Weights of a small GPT-style language model, trained from scratch on English Wikipedia: MLP 768 GELU, vocabulary 7324.
MLP neurons of a small language model. Each row is named by its layer, matrix (up: input weights) and neuron, and shows model dimensions 32-159. Each number is 500 + 50 x the weight over its row's rms, rounded and kept within 0 to 999. Numbers have three digits each.
Before each neuron's rows, "fires on" lists the tokens most often at its 100 highest values on Wikipedia text that the model never trained on. A number after a token or word is its count.

fires on: "m" 64, "M" 8, "ant" 6, "ort" 5
L2.up394:459495554536548519547524431464495595566432510358381455640570539498502507567530461545435502534493418435553435426442507518485522526478564408449471537539543480451475592490470477470528482507455512485413411522483570511527483506419509509532439571517545499487466466552531529509508549482481504545525521465507448462476579431479540569527470416512554423530507487555578421546428458430500524512407

fires on: ". " 45, "us" 14, "in" 8, "| " 8, "v" 4
L2.up601:439573511490520487534440584524578415509540569417423600560466509439553458529523557482453471546585466542551530560453486437505536593385560450531476455464495470504523474546468509455531519531412500420516438484567554481463484598532500526523550499554508476488467530523472507388515511408500491523556512540449468504452441582482571631500473442449528389443535470483449516464404509439404491456536

fires on: "9" 13, "8" 11, "6" 10, "7" 10, "dis" 9
L8.up251:484584497528567544488598437508515492542462480437438490522471536564452523508554499514596493450501537530497435475609594461472499446459477473598557470494507541475568521556497441486471517550491439526484535518434613528516570543472602493552510520485524494508555443576459509506571467385452520489522416489572582439506581490506538623459377463495497478517575543504483392536421456485411502473553

fires on: "| " 33, ": " 9, "): " 8, "000 " 8, ") " 7
L8.up551:521514526500544451483428513457534473550451518557441515468458558496449535487506479484547429391465501550525554522581485564510432526578491562581528435563488543504458507508505535518507528520457387506503423518491522407482506520550643499511457421499560452521467518433465430553542450420484560527554494581530484428552465471602485538500477479401473408542405456445428476546550526487475435438499

fires on: "6" 21, "3" 16, "4" 15, "7" 11, "8" 5, "for" 5
L8.up245:459519436549541573497591489445536499482448482562478504469495511585508441562504554484568474507448376466469527459621532460451439445465393572560511498616550515439618505516392484560434537542508536444429466480597421504521453474470581569470605480425599439454532446508402518553531454512430531459441478465597518466472561503545470556460519493482527439472466488519525422446448504513439516469522

fires on: "\n\n" 49, "and " 10, "  " 8, "as " 7, "| " 5, "\n  " 4
L4.up651:495484513384520519473425527414443618408496474555529458473557488450543466454529393477516500482464607523571507523592485406475530569454502457454408516525591398486534567533479489560510409552448416470504545511542523454536457439511586485387423538454494508503578522492481543573478400437521531586568470517489449518538494476487486484397485408538517547501562433479463473564450536432519459522561

fires on: "| " 31, "of " 17, "==" 9, "===" 6
L6.up141:506545494477481515564482505488504514481533456498514494580517551612458457541513503423515499444509473552534569441555483510439495560464466522445494410493519448532413416595496526483549493498543423440559505498473450460514451471547532475537514568470566507459490533524425504415479519408471493480596491561519443495540445586506559443432415531543535437628454477439445462530475505542396502479590

fires on: ", " 23, "and " 12, "\n" 8, "-" 7, "(" 4, "W" 4
L6.up703:498368484410549597501565471397513474460458508449573510533533512470488480588423423582488540448541548437440415443506416515435501570640497536525414607559514552551583476522538465493422489526511494488455502506529530428596428529496574512546502518505470533572570530575616477374404529494529498549545546498491546469411429489489515523420486526532559477495464519481551546438415572509420508515505

fires on: "(" 24, "| " 20, "and " 9, "York " 5, "; " 4, "state " 4
L4.up685:500488515513457447504560564484549440421514457526494561412503482573533458481426475473571498537516414526435522523567517509470573502528482506510551554520493382442492497577580453428520462543604534561452490453475527456499491562624486444561462457535516440414504476581496455478533545565413581474485588523509431564509461513487515529376540499491504537411505466445542432379519472498486567525365

fires on: "ch" 19, "of " 13, "both " 10, "ph" 6, "be " 6, "Ch" 5
L4.up427:524417513511450521506526579480511587510436542419404543559503473533465625510554494576530395470517543547412449550547424466477448551546567504591516465511472513390427506509530514458447550559567553560591530452430494410523523524462481423547474490488508531506469485466589520369402430451459595508490441548500526505400463486619558596543408435520502519525473435472569433451475440507512509415503

fires on: "in " 16, "-" 15, "." 14, "of " 13, "| " 11, ": " 8
L7.up557:471472543528531455440548400435456438494467554614557503543506449601499467465461557487621487450452538506481500463563451477498538513540534554472450489491470534445589383519505474504599422481490517434518482508608499428485495519555539581486470547544500480440491531478389483516482488501448517562506393546451527554441379421463551438523617409419515493524476406507510464433522501489511494500538

fires on: "of " 16, "in " 8, "–" 8, "won " 8, "Award " 7, "-" 5
L4.up58:546430475534502552484461481537435550498457479565540467578574611478553471433424447406537577465531464464512491486479530539429571480444517455511508559558451537519597479457497464426504554587397479406494518411475452452518490508425434505543539475575454494495520494597465510494464534541487557494506458443551552496581398549512434614449666431467559527479547452436433499462507444499486526450488

fires on: ", " 17, "can " 11, "may " 8, "es " 6, "ents " 4, "s " 4
L6.up568:478535548490565572491452459427452648508477553424521477548467500473517520518539469488433495461526423572523501542486554519553526449402527456501530561514576588513498540377531482483487510476526511447475545495454493427487550481492456489508493475576470445417551453585423505474473391535498444548562454470468410516540494556479619436513514518462519513524419441458494505525617524522500481423551

fires on: "| " 39, "of " 31, "- " 13, ": " 6
L4.up434:480558514496565439436498383566495457466541545480555467415460441546517537538530517565450541486427456559531459483603521525587491576421567476461529567542504515529533549524501517497494466565563418525498571446413505503558526519546495496506516437484581528580452446513572500483447480461496421415478569386519537526540526515459391527474498493414603493586504562525484451347499504483510426564506

fires on: "$" 20, "book " 17, "section " 12, "district " 8, "ab" 7, "San " 6
L2.up737:452491483555490545591500459511559531568543498444487548514546409447501411546459420451455513443575537441486519483566475506468458489574516517523522532526577488507590579504535564496594478494506403534483447483419491503495536590407401445466454492442553484526509452530490467510423540598478522513467480438526525601412573434466575519401525591483499519498456475425550465413453424481509490498433

fires on: "the " 21, ", " 18, "of " 17, "and " 13, "in " 6, "a " 5
L4.up614:520492582607464439512476481588536487573606486413387354569448506534542405575531533546512530464520488465499478633554574532571515573455491574462430504496396507521580476428496541435508506496514484473452498529443560469495514542504522498472501521469513523412598466490615418471494501443523480438527490551500499523498433534554496494580578467436510490525562522536517511482490398580432490476461

fires on: "'" 30, "===" 22, "off" 8, "″" 6, "back" 5
L6.up125:591494435505491467555464561465545535626560510496483448591452456508491511490394508534494556420415507590496510421521561514492439565486538517444424532541500421429525500555446486478432487575498452543494480534574455464458431442565486561459457422505553490543566520589517436413371472480580428569528487437412432482448519513607419559518526486491532520447544459523448468505527439499481488524490

fires on: ", " 27, "both " 22, "of " 12, "to " 6, "time " 4, "Both " 4
L2.up641:327511376507568393433503440463537506534497441507525549566385552490581563539635507512505456418468443496466524485464504501515450490482422543508548493563428475463439489423499575503511544561515400459542495425490573484460578537548514492544487491447552478403543536497460534436544475578543537492499524537504534435500507474532469450571500504550447522558517559523483415493496546462551514481497

fires on: "to " 17, "during " 11, "ing " 7, "of " 7, "ts" 6, "before " 6
L4.up693:466452472586511534574453556564545532494482580483530410496507464518482490556531444536538533504507575506504641462620530497432518532556469446436495542482471557550455462448446462531468509423541517501422457475509434480476452433463428584527419484431573430470507389490414428414536484562495451515462525592452403487483534454531532462535569530481514564508503525503538448397545388603637478425485

fires on: "\n" 44, ")" 37, "ov" 11
L4.up44:470529461469538508543542482543541475489498545495491483484511448454398511500499489515470473373463470567527517515595521479443543520516378489591507574554513542460451462542458467494515549468505504522566557564417431389383473493607471477522434594446544557584481457636549465497502432485478532523508480583470415547463464549478539505457449461493568569477627458486528396522577483521513610574496

fires on: "198" 34, "197" 8, "cre" 5, "200" 4
L7.up596:464468528503528586573511502562459510529538475442412436492497443487495523446554454440506508441474515472495531469558535468465433457499606453488486415574466453501517525476508474555506613426534457490606486531491459409501495528537544457595545444455498547491557462619606535521463506539513451518495453499467457534438505452552553519500465419550512509495511564597598526450431456477561576473484

fires on: "had " 34, "have " 21, "has " 9, "decid" 6
L8.up1:424486464484522495633545541502564475529518545454409529532440445506486419483548506499491469462469491541586542560597520543497407546466523504516504428482550552460531500526462418501544506569496510447483534527475517463458465543385583562586472457487544463470520482449473423420530533430508502489568452544524512482496484454473468451569550409494465494466600491503459484523457439555514544511476

fires on: "was " 26, "Pr" 10, "is " 10, "also " 5, "be " 4, "result " 4
L8.up270:400430499471442596473476516498535434532453467545514499425462546525412560498562463529577566535505489488579486532484525456484434564491561485516457425599512644462507618464543569410551493551528459528542534494473480532531500533451552583525477447528496378549475480521370454468626560500472523583530509469552460468421521475435511567450554502488517506500567479470502445492509494475461542421462

fires on: "c" 38, "co" 9, " " 5
L8.up257:402527420516579652537442468464525464459508483628455518428511567483547503455444424475531606616415426522544481489500495527459545481480497446498476369487528513441583510502461516511562501542465470476378505487499533455415480515499483529496466487550490468444529442487546503489515538523437481547487427504543538507467414521515528525492539496547393486437385471479541545538442587548510518553552

fires on: "and " 68, "mi" 7, "| " 6, "(" 5
L6.up283:456474478567605404552493508549509431443565423535554465491515526432576485500529437569504389510520570514384512475449426579399471558529543427441464477524526579537505485531482517455433599495469378485465430458550551528483548576435514496526443508519428479569526514434543567454394511570555517500492471516466503462498546523557548474474525515689499547464486572507565446417522466488462492486498

fires on: ")" 23, "son" 10, "York" 7, "century" 5, "ence" 4, "is" 4
L2.up368:479548528465461480566612465462472528564564575414521500539432555521449506502432531483501438481471508569480534432548509441428501484479474556499483468489442564433506447529493633471430502482496461633589573539506477473425543399553478504427553394490535456607489544535443472570519484505480555431446496581619385503489477529527586536465486476475468513513471481466475460490485504620529580491409

fires on: "\n" 71, "\n\n" 17, "U" 5
L7.up160:546522494558573399450410515486567503503495527612428491552535536556504537514485592546564519393479527563423495438500429570451435479458540403410468563486548512519501513497526335493584462525394514456549496494484439468488465581494592520501498477523502555501449502556609520584525482490469488534477498487462510496508512381473549452488520571498439568585461565463582508537455504497547384453511

fires on: "re" 24, "an " 12, "co" 7, "not " 6, "1 " 5, "exist" 4
L8.up100:433461499613479468502447502489543471460441520537470509525453490459488566521560467444543534482564429556507478460481502452529416453490451439544524419522388520393539480533696541527631523557442520497543600482468452562426455437455501541515489485533544528462591430531514440538506508523494510559515462522566497493472486537491536500581543509523455444512427484460611531531402441410504489508405

fires on: "% " 14, "— " 12, " " 9, ". " 8, "—" 7, "−" 5
L2.up727:548508563596471449487430567393511543508517501562527576533529490462493478518533455440440581413514478537627451472563416485460505537485494499454593519580447458525446555438524504540568535449493605510478495560580499435540543584431478497553482390513528500482538472421450494452647428535470571462485445447505392465474521415483441522557487504421495417529523409454507468512472517551515535472504

fires on: "of " 14, ": " 10, "% " 10, "more " 9, "little " 7, "years " 7
L4.up431:488575448542505468523498567634504542521532489519530446490455496543464425614467508523453440521458546570460442449519436490566504542444491454618500455546598523549487573468450500524495464459492452418573458491471511530495453524488549431564518485503536568509518451472508463565499483540472501405433469526585481445480619494554442504526503520465594504548495591497528586531401560511461458551506

fires on: "of " 17, "an " 15, "a " 7, "at " 6, "from " 5, "tournam" 4
L4.up662:506553386611468442460535494534559450528507432567403528532555496517530481513420555548529501481526552486530481572483526467457443577472538420465499453637482499439407519487496506499515519446480467582555451541576548444486474502445483457496573596560491522463482392504573563455507457566484508469458546563508462546421522555541429550531550453476507559458467526504447546515533434511621474582461

fires on: "−" 25, "+" 18, "% " 15, "lower " 6
L2.up26:563445406507514408550442552599456484505406511523433507514481557513485515500514504394440397549536460490517492452583503433494528572508548514469491567574510449555479504484549570527497469499535642574430515493535400442537592533496483420584590465486512510435499470452396497502582513565521456503507503479554468504500534399504584506516574497527456472487519471549501480529517533574466528527423

fires on: "of " 54, "to " 12, "for " 6, "in " 4
L8.up128:471568521428505447461537521589528464471548508500534488393533511506481408533599571589586492504472575475546510576481468543515482579522542644440387530517418485501551382520547493435545460524589401527474510494408438411461545540449468511449578466517474514516492544467479514597462425498525522539463501444506544463529450522485522546443447485461471551577451547524454407439518335533483466540499

fires on: "a " 23, "o " 22, "on " 8, "e " 7, "ia " 4
L2.up367:462590501454515506547473558570480492507484450479563465438461465472427551474522522478496454553463473448542462497545542491517496459446552519407621483510497445571468533422467483499511543521563445514476510502431390501486508486494549469506352461490502540561512522494397560475562545490573562544474538494561455472507467515584396424512420636408542482493538393512533401492486503521527549552508

fires on: "th " 20, "in " 13, "ti" 9, "on " 6, "b" 5, "'" 5
L4.up674:476551479601554465459480449432444526469461453520545600565490505467520527459493512517554586435555446556585558507575547508421563592477433499520565507492426476420485433439522519433508417522431559454494483504544500463510440528472463464518529535485569530478630465494517530452502522514503500484436537444524581510539567597473406464545522538370585454479580481434452476472488433548477473431499

fires on: "of " 23, "and " 12, "from " 11, "a " 10, "| " 9
L4.up444:536580444542498435542448437612501490500451526472411407574462422533540509593611550494490554446505546521453440461478461505541502591394532560448484436592546523454518505420460493465540515538509465558482439516406552549419509455468510474496507550556478598448567546507511504476385430392402435475488495608492423499486526490526551547521516544541542483501542507514539542517507478534462456496523

fires on: ", " 15, "li" 13, "died " 8, "ne" 6, "work " 4, "been " 4
L4.up14:528527528526480437606482450540425524524493549540486494448499445382546525565619484568467550485530487430446429562597535560522478523460545442585533536494438579512426447453476449607435492553570467408497475550484521525431581489516456399474429560590508618510470463575532488569498444464536382476554483559458498539492504493548519449528415512414551456521471554509483508527554398464510509423528

fires on: "t" 20, "d" 16, "sh" 8, "kn" 5, "th" 5, "l" 5
L7.up531:452517506568533548486510495554476470436548506618462437525510457423549530505478455534551508504483528498494391558555534498608529439579531553519413531524485484538537439507508525501509441551363487402500477539472566528494509458480541477452426577422483588436531505581430460520488537505576507411552488505499457559484536429433425445508553480498513548397553503497494429506498464510418500516559

fires on: "to " 38, "by " 10, ": " 5, "of " 4, "while " 4
L8.up590:400501483440480447573541523529505526516405482560520507534451608575507455526453592461428508552564461495487517502533555604490458566514493548512466502575458461417494495463476574526484514536530564487454459416400555512551489452501516406450433511467443549420522459488523531414520530503524501578517464476494481490571504509566537428514423416478519559530461596529536473503487481442487544453559

fires on: "| " 81, "|" 15
L4.up745:508404610485488484479509507523528422488471508401430630490504494585571529520465530495579501479424508388428496533569532534577510499552532522514396514536537415575485476484569478441545429501523503567410437460437461439469480478524460556592570529540509451449463471484531500501466539492548493525562487597648497560417536498456540498420586467519452597414521548388562483460475536445449496453412

fires on: "ton " 16, "of " 16, "ian " 9, "'" 8, "' " 5, "ski " 5
L2.up117:541496445467429568495474496479507468511489521438565478468563557478518542542495580514420527429493447454504387565413484525489525506556362543530452424508547407544552480433491578462561463536568460454404496463449483530443474518547538458580522529437435528478541598537467529500374488553519469521467578475512537475480433527521553580534543406448552541589465554440494542579538499559491436541582

fires on: "." 32, "′" 8, "°" 6, "Elizabeth " 5, "201" 5
L8.up50:479517547514519583499511516426464573550500464504532504424522486472471446623607460457480372458526505487490474458582599485535489429482590476498531554501457469525499571456516468508472495372464494519520436503577521473491432508526504448518514508519550518489517465462558529500423497455483456376465497565531478556428511491608488528472500526464438585409577465466524503574439503523562595424551

fires on: "an" 15, "or" 15, "ad" 14, "od" 5, "al" 4, "Or" 4
L2.up480:569500516517539461599499562492498560452472478419370556513519448501538422494407497585401479565436453468479547490518563469454521485561467479551452571499398433629549592545539428514524497473395543514469523593529493479481474492454536456512485519493541463502571513539433543488547463495513513449610474522513499598494542447527520500409473392493537464455496407475523546580500568486473515483509

fires on: "–" 29, "-" 20, "number " 11, "Mark " 6
L2.up504:585582396542544491464391522466462519451548453495541515552545491579548513505534477432540483344491522388555495483572527435449507496453498487443558502484531471573505575477462543499550477495454530512466547481575533436410486500426443522538547484539535501516569521573478481514450588608458512572594474438600496521431530538512503552515531466470553458523479514452508503474505462458481467400360

fires on: "dis" 35, "Ben" 10, "A" 8, "% " 6, "Anti" 4
L6.up691:571520617543610520606446497470516555464361482573518590487554483522486516585537446471550455539516445528457601493372514554554502435523490513575443572465465493536457474535480566485488484536486422392467454465483454485503570509601548521540453585400427539462534482460508503483504495534485531574558515474507587497483488400549487526482409576415509444465458502498505506403411440483511504443507

fires on: "'" 71, "===" 7, "am" 5, "==" 4
L7.up4:575536491591453496518522536527561485550586500480504439498479474505479490504440544552480541436506546611418549403522502481453554482447519512462392384593439409584504549526488378525390526544477569517553506515460496533498426416606494568494490555516507415507514532601488427515454591529500523506508485604520468427433458543529597538548456538458472518542568543475409452518521446452485519516498

fires on: "2 " 13, "3 " 12, "0 " 10, "7 " 8, "days " 6, "9 " 6
L2.up21:418560417568555514376417531586480494570519577566489387462480572411477549468539437558508479468515394480441535451493496484461514558486560577455480544565506578455521471509460455517481535409447511465603481564469454481469458496511510493506384462538467541513494470440450563582531539565494537480489530442460520498498446524559450540539413450434473483550639584456548534545474450455521510503556

fires on: "on " 53, "| " 7, "j" 6, "of " 6
L8.up152:530437453498400409497551441490524598505532548601465567505548495535519619463522575468506475461556443490535592473601522407496534420531493501472472437581461612573568591444505537568441477486510508484508446470546436441461530488496428490514430446481445462599429559519434472474516495538484416468455496535504559529426455617510428517470550564508495490529485560508527413505505483423496365514592

fires on: "H" 39, "W" 30, "w" 7
L8.up609:449491436446496502477555565512411499540524454560519484513504461452505545420403535542507531515457476508564463424495552543410368500495593493533424496537441457441516513485487463467578540548470541489498507512553534531444506506497509459566501462538595535386557459584582440522473442456610581532428459511493538477450552502510505473541554512464426468416522465402555490470484472579535457433513

fires on: "2" 17, "200" 15, "3" 12, "2 " 5, "1" 4
L8.up467:514566474520549501534526534477452496492512473571438471477479506421503599442607488454541445454444403486496477531566407560418498511500452527505532465415452534478450577474460534489556447520504497491477550543444552386480473496645580550487490472546558461432384466533511506568553533463549562432498508498487440581497438529507419458496483523495516507582491469517492450527456524422470438485513

fires on: "A" 85, "Rel" 4
L8.up689:499530539602624583488510489493605445476433453528406479486544508504544584481528476470536552446473529600522480445504514465541525470459477482486534474601496463523379519471472504512405507466551538452546546436520435518588507516596541429561481514430446528533448440419525535510470569552471532534570449518618435403466520466530506584466491550476476501486507499616504416609393472565587421428520

fires on: "of " 40, "to " 6, "in " 4, "by " 4
L2.up383:424567502453412446489523603478456521395438460479531504451501436625560476502599433469564530557544474472500498472509533554425464405478380546454449473513474448474493444526510475534456481531473569518547464465540502463499496502436468459458500540470501572498503527400446466555549424469593514582419518460613446513520534521643538489529471532492549498497588576444544521536445505443585562450520

fires on: "(" 18, "were " 11, "." 11, "was " 9, "ar" 8, "per" 5
L4.up756:482432496530406572483480544486512475486545495483532553528440457463474506441466500526489491614412453548437488507526458438468449489534451381544459428573470598528560452512522488514497453537548501512489551542540488518480493517430492458500525608558430422586493478455592518440524473498491583579479550441557459500435478446535472580525477394542437386521591422498567439518581470528497499449536

fires on: "\n" 24, "down" 11, "c" 9, "Down" 7, "' " 5, "ec" 4
L2.up551:543502508482536649545548425505538464468473408521486444526456421468465508423465500497429595426524476501593518483437482474510573496562533526539462530514529518449536501571566398469455501506525600483455530630504486416550488515544512469471441581478583481526522561591472513404495473565496520515344465513457477566438494466496516518475444443582465515515545451480481498527477513521516532578449

fires on: "H" 25, "W" 21, "S" 17, "w" 4, "Gr" 4, "L" 4
L8.up56:480547472487535438461445560469580480433436417451468432484516459495474476461498418445541570550506610563517514501464453530548510484467549440501516525568458473468537508507462441545555471483462454535552572487488581557435503474494392577447560450457546539548475579499536445489436446505524488651464564462486420576551517523449546431516497479495486598444424454460403530498529496481464498437620

fires on: "th" 17, "between " 9, "di" 7, "e" 7, "in" 6, "sh" 5
L4.up373:625548545562483429506537466489377507452532501578544477518449548429566541458489414608547513578521551475502483513542492488457408502521536547456438502529428519464571463562475445573509529496486524521475442463549495562491546526482411484495470621477523358468462501550503488452411465493575511394482421467623544504529495410410467495495505433453402550548470510458461495483471561442461504467475

fires on: "to " 54, "could " 17, "may " 12, "can " 5, "not " 4
L4.up313:492496553429540490546424496533521513530354516504433575623405459498491498542505471487454495460467556506546495430543507430546600550463445488484421471399428429459551493512507532548497498446514532507480452524490441528498479435583560413505551555547456520507525513567494540455371516574538488539468523496507459513533468521527483512468452505527515484542499466451555551507636473409451472585630

fires on: "–" 29, "(" 7, "at" 6, "-" 5, "were " 5
L7.up92:484700536530429467461544564493624511554499542549481569471577433499520484479514362477512423526524540522595590544515489492474495447489440478496452495376490469356585480476528464489529533539425494429462493611537535514555508565505415518480494472541440514537475427570477527456459539503538444497522503514469524503509481523424532496487574435515510449467505492489506499473443432488503526443431

fires on: "| " 53, "of " 9, ". " 8, "in " 5
L4.up666:492503504406498504438433567522480524521521551576543516578493438544515474421558480482564409486503491516392423512583456499426570511485439480451427439568479529485473486608479523539520505517452446426461492483489497394507469385570456478502516539462472461471567515530393511546591562445431539444432541557434434531517460488526503580456465504438542475542443487509566452515486484493501592464597

fires on: "= " 20, "| " 16, "of " 16, ": " 6, "(" 6, "ex" 5
L6.up374:492608445522636463440542579423450469482503548459498521475468510564519511519491487430496377417483493532600468422529479539509527483421411505469480428537514528519502512558538499483481435540386459558618478459474477398496456459538531546544474477407500474408556500429524489445319491476561547494619511511470621520554508494504486556574518508526446481474472429514479461564480432560438512446439

fires on: "and " 33, "-" 11, "/" 10, "% " 9, "| " 7
L7.up213:526475507426509542424494464538513539593473377503487432423522545537598423477438467454554477340471499515508528461488502572467482458491459546460526433461516398556597484494563513520478574544556465520535521499500454547514481528442492424547514549502451451457485548561555490458439476444625447483551522538586492496485479483466407675495502470515470510481473534472551512462548472475481455523501

fires on: "| " 68, "is " 8, "was " 4, "Sur" 4
L2.up564:515467443489502428477486554514579499530456576495405416426505474500470562399551480517535536583438558480569420473601540475501525542522546442497470517539486601439473509455534587486436414456489545528424410536476493475538532458480440522537491568515448536532559484412404501473572524451490504508506497492534508495507470496526565474515542485487536542485529542553468446565367435527534499513532

fires on: "of " 23, "both " 13, "its " 8, ". " 7, "between " 7
L2.up197:540478478484437418544470452484546545430488553529468551456461443468537424484502525484508502529526530514405462537538403583462581504434532535519455447575552523415471447528535499451497410487577483599590483512489498450502578635510527461540477516476540449486496494485510457533547547500484534552441537537413559491605499554606513576516502422519409473504489491497570484492490509535592448500487

fires on: "to " 43, "not " 11, "would " 7, "will " 6, "can " 4, "may " 4
L6.up527:548427566506492587449438594556552509554495552516436518533444440520526480446494534504498445425461552574494484525414537502448512544487430406525458551551456459512569498452505480557509507517492621466533456490496436438572397475478499567506535542512448490477549646555589452506417448508490441558520536557463568513522458588508499500431493492467398603539531523516559520570491483408458503474478

fires on: "200" 34, ":" 20, "″" 8, "." 7, "Distribu" 4, "201" 4
L2.up336:505485556517553537539462494483470545507545404475535446389456457492425502593518455438437413470598480510428487528497514524550621420460467523493594465510449569507464579529495501462412491517461495566634425552561505531502457509531568418425391444464552507508524476524551539453463507503483546444519470418494461381484481550570466593556569498508490502433463449547475442505444602538536513478455

fires on: "| " 62, "'" 5, "in " 4
L4.up557:505509497525477467439577456471419502562494564488457495419586534550558456428475503490564599461475458577543600480516445491476510556529567515487476553508507524549520497440522480437584446500350537454399598480539519505599464542558475449536459553502502532479466457464454457505473492533471459539506515510524469458501547498451461532524610550417556532506468546583507519389501457459445522514503

fires on: "W" 25, "Y" 13, "w" 11, "Ch" 8, "S" 6, "V" 5
L8.up407:499445525447551428469507539542540488469429555502500477467428556484570525380454516498562512480516504505500518536479491496542436535529545556549541509489461527470529595478535414504480448511502439510514488429431487624357509418468467520473494397542584545504476559544554473527451465485574481552554483535567497564486423494516487486542502482465498532450504451381378510493534368486553505451608

fires on: "-" 23, ": " 20, "| " 15, "/" 4, "\n  " 4
L8.up74:532377526534520456449495432431522532543478512483456524479545534608547462546516513456399538375502486536540601399541487427448434535480555556499521557616478547570498486486511448491600506481423432485554447557526549423525549472561618412506483497600516585447490475448467499509445535486497496539571465581548591503579457479491472498545436499555517455508446471493470443593560518446462459419458

fires on: "was " 31, "had " 29, "were " 13, "× " 4, "ning " 4
L4.up47:537588507532418454529478495460473543545641567580500498470470446477349490560519467529582505549499526524425443496590501498512516484493559433506411502449464488474473565533545538376412450537480516482465476549473529519438482497485497484550470637482499492519431470432568515496475438486505564575572591560602431488411447545479457515506523499508546539496491479566490464441568427448465511501532

fires on: ". " 37, "— " 16, "unn" 6, "200 " 6, "| " 5
L2.up467:459454486491548453537484616421573513544522485551494586613446577496435507510429446573539529448510452586631428537479512485557542481500535450495513530459514429524566603498486533451496473515320499510507468507525465393488516539439480499530580517482533543500543510419483435527551472507565518519567503486470528470501500477538490532508441435441484578609528494546480483442479517397424461410570

fires on: "| " 20, "\n  " 18, "===" 15, ". " 8, "rights " 5
L2.up322:520570533481531477459468485498455481501509585503431458539443446500477571437600551479401458463399488456453523517506481532527534573504481519550569473516541426565496537527416527564537489591521443450524577577491419491470418462560536485506412511420566440498416573548391449602473555446578546535474497483483469493529518468489460565505324430524422459522470466472569545456560518497465518576542

fires on: "-" 59, "(" 12, "–" 6, "m" 4, "% " 4
L6.up58:489517577512519479412520478436498461542451452460503491488512459554528444535474447438510544352600583442511538436509419501505511491413471547513484510423475452466510546469485548418565565487533490547515487520390493507549469563529550547501390542382559580504424557482589450483528458435500459546535492457484613460417499535517490534559484560490457528400514501512429394422549470550532503439434

fires on: ", " 50, "until " 14, "of " 6, "died " 4, "December " 4
L6.up697:540504501407432423611491554444542592473441537486501503527490516493546537461411413460448557506460558556567537556554457472463512543512512434580510467478540491377478523432519537467430426542470556492546453484465453507413522507501483509484566549534459487532548535584491501505584627521518472529484519513542478446490493583500461560510641554396488538484550473443542602432473490423475471468445

fires on: "| " 40, "\n" 25, "\n\n" 14, "; " 9, ") " 4
L6.up207:570541576518462482481447580545545532452523455486476502575497436562481460525522572412480377371574477582505521509499557497488455521473446452496477479541498567521584521452554419470563472508491446538486399450498547451573526488532595463510568559446487543451461526523553490530532539466543514475575604479559520513467463536542530555424428557452497607463479508415545410527539473486467443528380

fires on: "of " 27, "–" 17, "to " 13, "(" 9, "and " 4, "| " 4
L6.up682:527516481496466529533488495577503547503509530510547489423595445564596429574585459572511458541546530502601552538494372492497513472529509494467471455527470561548536477397493476517501576465484438475453540506512445521533551390512497468635524407493487511584371525528472423501531487571540450395497487459477467432459542499426490570485453384476414408478521526519503450399463426510540380495495

fires on: "(" 24, "| " 21, "N" 5, "- " 5, "which " 4
L6.up752:448478474458529511535546554492543523479550429487494462489438444541542485381511502517449508548518531469505423471523507474422454510431540416485613552505507540427420476465489497530414505429490524563412429522498428496485468452485465468535594519524472459513504624488514488537484489620611539545516509467466577493598500395606557537367494497584488459457536578488497464426452464451453604613561

fires on: "W" 52, "w" 10, "augh" 7, "R" 4
L8.up448:525476459456482423484499427505456580557545539369544486458612544553412508473553592507458547418484504487474498485440581528576422526439448403476458500550481471453438565591504515517519427383553481503581508513545513531514475496525527470542574457374533490512532498504497414439509567448645505520541474440530414542485499502483536519521499431404535511596473440460446477498424535495533466548531

fires on: "| " 23, "0 " 14, "% " 8, ", " 7, "-" 6
L6.up355:556447509528483523488451665510490501544519494450461508492463446534430528511496367502601518509457480522465631454475414590550565491597466509530500435506512477412610501555458524511556509442579475449534477463542468632500539493528496525550471526506379490490503570542538506517501434484543500438573437487575506509501452492511482540451469540495457617438504439450553454577390502490530543527481

fires on: "f" 26, "can " 12, "could " 12, "may " 7, "ref" 6, "w" 4
L6.up86:539406570449546581483488500459538516470468495444562471499432479504619591508557535533482493473463505488604457441527522531509423538472532444461388528498503548547507407354470484440488426464524599495516537524464516564511474421476508363500495573515543451518470506588504429507452478522524383396501473460560482509480581488553527505539565415510452415513520458494516517510495426467493452466599

fires on: "c" 39, "en" 13, "ac" 8, "acc" 5, "8" 5, "9" 4
L8.up319:474541489466594489495544464428565480498522501574456453419492564475475500472484571452632588499486474467432494483505578507477508496483409439576520510469488587547547540523484519508577649466427510535503455513477413421505549450498475537470434521628534453471506511415416422402408417456522486555497490498507555594519422457441428570502493493509482494427523478508418613496495547500498508495515